Weights of a small GPT-style language model, trained from scratch on English Wikipedia: 4 heads of 64 (2 for keys and values).
MLP neurons of a small language model. Each row is named by its layer, matrix (gate and up: input weights) and neuron, and shows model dimensions 128-191. Each number is 50 + 12 x the weight over its row's rms, rounded and kept within 0 to 99. A neuron's up and down rows have the sign that makes its largest values positive.
Before each neuron's rows, "fires in" lists the words (lower case) most often at its 100 highest values on Wikipedia text that the model never trained on.

fires in: "azerbaijani", "cycling", "azerbaijan", "cullen"
L4.gate9:50 55 25 59 41 57 59 38 35 51 58 62 40 57 42 52 46 58 60 63 32 58 68 35 35 52 53 36 60 38 42 34 59 46 57 50 58 59 36 62 48 72 56 29 51 54 67 38 45 55 39 54 40 36 64 45 41 27 64 60 55 47 49 39
L4.up9:77 35 43 39 52 50 60 50 77 66 64 50 58 65 77 47 74 45 49 35 49 49 48 53 46 55 74 39 41 38 50 42 59 48 55 47 50 55 33 38 33 63 52 32 38 68 52 53 55 63 49 53 34 29 52 44 32 75 75 49 51 15 44 42

fires in: "group", "groups", "act", "corps", "regiment", "company"
L2.gate51:59 59 39 60 37 62 23 56 64 64 53 45 56 57 53 47 41 38 64 54 31 42 40 74 45 77 40 28 55 64 73 43 53 31 58 50 43 44 42 47 35 52 57 55 42 54 52 52 51 48 45 35 30 36 49 59 60 58 63 40 53 53 60 50
L2.up51:59 61 57 38 64 56 26 42 44 46 46 75 38 38 66 53 72 64 61 25 77 41 62 44 46 67 60 31 57 58 57 36 28 39 54 67 50 81 53 54 52 70 45 51 43 47 49 58 59 47 49 40 47 67 55 59 52 44 58 40 51 43 37 72

fires in: "from", "in", "while", "during", "to"
L2.gate339:28 34 51 63 56 30 45 63 44 54 65 65 54 27 41 33 56 62 28 60 68 59 47 48 57 41 26 39 60 36 57 47 51 51 43 47 60 57 31 23 56 47 63 31 49 40 44 53 44 47 44 64 47 48 55 29 33 37 55 33 70 57 52 44
L2.up339:49 42 58 63 28 40 65 69 76 59 63 56 66 43 55 49 50 44 45 41 52 55 46 56 77 71 68 41 58 36 54 49 34 57 41 59 74 49 57 38 41 69 44 67 37 47 45 34 44 89 51 60 72 49 34 41 44 63 54 43 64 44 57 68

fires in: "her", "she"
L3.gate375:38 60 54 45 59 45 60 38 54 55 56 68 45 50 47 43 48 45 66 32 54 40 65 54 67 82 47 46 41 40 52 38 45 49 56 35 72 56 54 29 43 71 53 48 74 45 40 53 44 49 59 45 65 52 53 19 30 35 45 57 47 51 61 68
L3.up375:75 56 62 53 57 48 40 54 59 31 55 37 63 66 56 36 53 48 37 42 63 58 53 50 41 53 63 71 33 50 47 55 53 69 60 53 46 50 37 63 42 53 59 46 34 68 59 28 53 65 55 72 56 57 38 51 59 46 28 51 38 46 60 59

fires in: "is", "was", "islamabad"
L3.gate207:42 52 57 33 54 44 54 45 45 37 52 48 29 43 40 47 49 32 47 55 55 45 57 46 63 56 42 66 39 67 44 64 54 46 37 29 61 51 58 54 41 73 34 56 66 55 60 43 65 45 63 42 32 35 63 68 63 40 47 32 49 58 49 29
L3.up207:36 51 64 39 56 56 33 66 47 58 67 69 48 29 43 58 47 65 42 56 66 58 67 37 69 51 58 45 61 38 36 48 69 49 69 58 67 52 70 48 34 63 48 45 56 44 54 50 64 46 69 62 39 50 39 35 54 50 58 65 39 47 46 45

fires in: "medal", "second", "third", "medalist", "first", "end"
L4.gate108:65 68 77 75 60 33 53 67 74 49 46 35 39 46 49 61 45 46 45 66 36 46 25 52 20 58 71 58 46 40 42 59 65 49 41 59 42 47 36 57 64 29 66 50 51 43 78 40 53 29 46 20 49 61 60 44 58 57 31 48 41 44 74 46
L4.up108:71 42 52 69 55 28 60 43 58 50 70 32 39 57 42 58 55 43 59 45 33 57 38 51 48 61 35 48 62 44 48 45 31 52 60 54 18 32 54 60 52 30 70 70 45 48 49 79 68 55 46 42 45 58 58 49 74 35 49 43 41 62 52 47

fires in: "about", "to", "in", "leaving", "taking", "for"
L3.gate45:34 74 37 43 45 49 32 68 61 44 37 51 35 44 26 66 63 55 58 43 57 61 51 43 59 50 65 48 64 50 32 29 37 28 47 33 40 55 40 57 64 27 60 63 60 53 60 47 62 61 41 57 57 48 40 51 48 61 55 65 44 58 61 62
L3.up45:57 54 46 52 49 61 58 39 35 66 45 58 47 68 57 47 37 52 41 44 35 66 36 27 48 46 61 46 45 17 30 42 55 56 57 62 71 39 54 52 35 27 36 42 29 49 45 50 43 55 44 40 61 37 36 50 55 49 43 47 57 50 47 43

fires in: "had", "have", "has", "having"
L4.gate257:60 44 56 36 39 51 47 59 55 39 46 70 74 40 52 45 55 75 38 30 51 45 38 66 43 36 59 49 43 28 56 40 51 47 24 64 53 69 50 58 42 58 62 46 49 62 57 39 45 69 26 52 54 41 59 66 33 67 59 67 60 43 65 38
L4.up257:50 66 48 27 40 53 63 60 29 55 49 52 43 62 31 31 49 33 58 75 40 21 60 47 79 41 38 53 54 63 68 36 71 54 66 47 36 56 54 37 45 70 59 52 57 75 52 59 54 65 31 58 53 40 52 42 32 54 45 34 35 46 49 56

fires in: "from"
L2.gate191:50 44 56 46 37 25 48 69 50 53 37 52 34 55 34 50 53 58 22 63 55 33 63 46 55 61 53 60 70 78 67 72 47 55 41 42 55 51 48 39 73 63 43 45 37 37 54 13 25 43 35 22 45 67 53 13 42 51 38 42 65 49 56 51
L2.up191:36 46 56 77 60 58 49 46 53 38 33 69 40 54 36 59 38 60 49 52 62 38 48 62 52 56 28 52 57 56 56 43 35 31 56 51 31 69 47 41 54 59 61 51 55 60 44 55 47 35 47 38 64 50 63 41 54 35 53 39 62 47 72 59

fires in: "i", "if", "iraqi", "id"
L2.gate258:34 50 60 20 55 48 58 68 50 36 55 44 53 36 33 60 56 54 40 61 52 50 56 48 37 79 51 55 56 63 73 63 50 44 49 50 51 48 29 78 60 68 58 51 49 40 66 50 60 52 45 51 48 42 40 43 54 42 70 26 43 43 59 48
L2.up258:68 49 50 53 55 56 47 35 34 49 50 24 55 44 67 51 32 38 68 73 63 49 27 40 59 50 54 70 52 54 53 73 44 73 45 43 47 51 37 40 57 55 50 64 68 79 46 56 64 49 53 53 41 54 53 77 34 51 59 27 46 56 52 57

fires in: "as", "such", "known"
L5.gate413:44 52 56 48 49 61 59 46 31 67 26 56 44 59 36 68 32 57 54 60 45 52 56 44 51 29 75 41 66 59 71 41 44 46 61 59 65 40 28 42 46 58 35 60 66 46 49 45 26 58 35 34 56 47 48 61 44 37 34 27 60 27 37 40
L5.up413:41 32 35 57 41 50 56 63 55 71 38 49 44 44 72 56 54 55 36 30 70 66 19 72 41 38 47 28 39 61 50 59 60 57 47 35 61 51 51 35 41 55 47 50 46 37 60 62 53 36 56 57 29 60 38 75 45 43 49 40 62 52 53 47

fires in: "such", "known", "unique", "highly", "same"
L4.gate443:21 42 31 60 59 55 25 53 40 58 66 54 35 63 65 65 49 54 65 52 70 67 56 32 46 37 52 36 39 61 48 47 43 51 52 38 39 53 45 53 59 34 49 75 52 40 15 30 45 46 48 43 55 57 35 34 48 63 58 55 48 47 34 38
L4.up443:57 44 49 60 33 46 54 34 49 84 33 58 40 40 60 46 45 45 67 44 77 45 53 47 52 44 43 39 71 52 52 58 71 65 44 54 54 32 57 86 67 68 55 61 42 52 64 60 25 54 40 71 46 59 06 73 71 45 56 58 47 47 41 42

fires in: "south", "against", "north", "east", "mi", "west"
L3.gate101:60 53 43 71 51 39 47 60 48 37 58 35 49 54 53 74 63 55 58 45 52 41 44 48 64 65 59 62 59 43 56 56 64 40 53 34 75 54 22 49 51 50 38 61 72 53 46 34 57 49 51 55 61 76 43 57 57 39 62 39 65 54 58 76
L3.up101:35 40 56 51 48 35 61 49 41 65 60 44 78 55 31 50 42 48 48 47 35 20 48 50 24 38 69 70 56 34 64 55 51 34 61 41 64 53 36 42 25 41 60 33 26 37 33 49 70 37 46 57 54 46 61 48 35 55 50 45 34 51 44 35

fires in: "her", "herbert", "herzog"
L2.gate435:58 67 59 56 51 35 41 62 61 51 47 60 50 41 35 49 63 59 54 59 62 48 87 57 52 43 46 34 49 41 66 54 71 40 66 56 40 45 34 62 22 61 45 50 38 32 76 78 33 64 56 49 55 29 52 47 66 39 47 38 65 71 59 57
L2.up435:60 79 61 41 53 50 57 57 57 55 74 58 56 39 50 27 71 34 32 43 48 53 76 59 65 61 40 53 62 54 54 54 33 57 48 48 37 46 36 61 45 57 81 39 62 58 59 30 53 66 55 57 46 58 46 48 70 35 67 49 61 76 50 50

fires in: "country", "utc", "zone", "census", "population", "literature"
L3.gate218:82 51 27 36 44 52 50 66 52 60 65 70 61 50 74 42 53 54 30 40 67 58 40 44 64 52 62 49 54 34 56 47 35 36 45 54 51 62 36 44 51 43 47 41 72 70 28 35 49 42 56 66 46 33 48 37 42 36 68 30 67 41 53 49
L3.up218:44 57 45 54 62 56 35 48 45 61 56 47 48 72 30 51 55 70 33 37 62 41 42 62 41 33 62 67 45 54 52 63 47 53 54 52 86 62 56 49 55 46 52 29 39 53 60 27 65 46 60 55 46 34 54 65 66 57 59 56 53 49 63 51

fires in: "9", "1999", "states", "s", "national", "medley"
L2.gate277:43 15 49 79 26 47 57 52 60 35 29 45 52 67 69 58 35 66 67 43 71 42 24 57 63 46 56 56 53 61 53 48 60 46 44 52 38 63 63 69 46 66 44 46 46 47 56 45 55 52 54 25 48 54 45 38 55 54 25 38 54 65 55 52
L2.up277:43 35 64 72 43 60 53 30 43 54 45 47 42 58 45 49 61 55 70 23 70 34 41 62 50 30 43 48 51 26 49 53 76 42 69 47 23 50 47 63 60 72 53 58 41 55 66 49 61 64 72 39 49 45 61 50 49 56 55 53 61 37 55 41

fires in: "film", "movie", "documentary", "films", "steam"
L5.gate218:29 65 61 27 29 66 49 71 41 48 57 39 72 44 66 43 30 64 46 81 40 50 33 42 48 41 48 31 30 62 57 37 49 45 52 55 59 51 45 57 47 43 48 77 36 37 39 49 61 58 55 50 52 46 68 54 53 49 52 59 74 51 36 50
L5.up218:31 53 60 44 41 48 57 54 45 56 39 22 66 50 30 56 49 32 66 23 40 31 50 56 47 43 57 32 56 50 31 47 36 47 22 76 33 42 45 71 43 29 65 75 53 63 55 80 74 58 53 49 54 32 62 41 67 44 50 52 51 46 55 75

fires in: "there", "croatia", "therefore", "biography", "here"
L3.gate252:51 47 40 61 55 50 38 46 61 37 43 57 49 55 64 42 49 50 41 20 31 22 41 55 30 53 53 45 65 29 52 49 45 45 69 64 49 46 53 49 60 57 55 50 58 37 21 70 57 68 52 44 33 43 59 58 66 57 39 42 46 72 71 58
L3.up252:54 51 60 66 64 62 44 48 49 43 58 64 62 52 63 49 64 56 64 65 44 31 49 49 45 51 37 65 48 57 46 54 46 50 17 69 29 68 30 64 47 41 43 60 54 50 32 30 57 25 44 49 34 50 38 74 66 45 38 68 74 42 50 45

fires in: "of", "later", "year"
L4.gate209:55 49 55 80 30 44 45 20 60 27 39 54 39 45 55 54 42 44 61 27 34 47 55 36 57 35 46 52 49 53 49 52 55 50 55 41 36 58 43 59 66 41 34 38 55 34 29 74 47 49 44 70 64 42 50 61 32 49 48 74 40 50 31 58
L4.up209:43 34 37 77 44 43 53 57 33 22 40 48 55 44 47 59 59 61 61 58 49 75 36 49 49 37 48 55 24 48 37 42 39 38 57 42 53 30 62 50 43 62 27 46 56 42 57 59 38 36 56 34 53 46 49 56 62 59 42 59 63 56 52 41

fires in: "november", "april", "may", "summer", "august", "july"
L2.gate49:39 71 60 62 58 56 36 56 54 49 58 41 47 66 70 48 58 55 56 72 54 63 52 43 54 46 50 37 46 52 67 53 41 35 44 53 26 61 53 76 47 74 25 53 33 58 34 42 60 49 69 18 45 51 73 49 48 43 48 57 33 67 49 56
L2.up49:68 48 57 44 52 49 33 21 59 53 52 46 42 40 66 58 54 45 35 74 47 43 58 73 71 39 44 42 69 35 58 83 54 72 45 35 61 35 54 58 35 79 40 56 44 45 42 44 62 49 54 48 55 50 48 50 48 37 64 28 37 36 59 31

fires in: "as", "than"
L3.gate125:61 48 69 64 41 44 41 38 55 52 54 44 52 41 37 59 51 30 45 51 48 51 39 36 61 49 66 37 39 44 41 35 46 55 63 42 35 53 63 36 56 51 75 60 45 53 50 68 40 50 58 60 20 31 34 64 38 51 29 33 36 64 41 49
L3.up125:63 80 54 64 67 48 55 57 40 37 55 39 36 45 50 36 57 63 42 47 55 45 37 51 37 68 40 45 69 58 62 40 48 43 55 33 48 49 52 46 47 84 46 46 55 49 40 33 62 64 44 50 39 44 44 68 49 30 37 37 48 65 72 43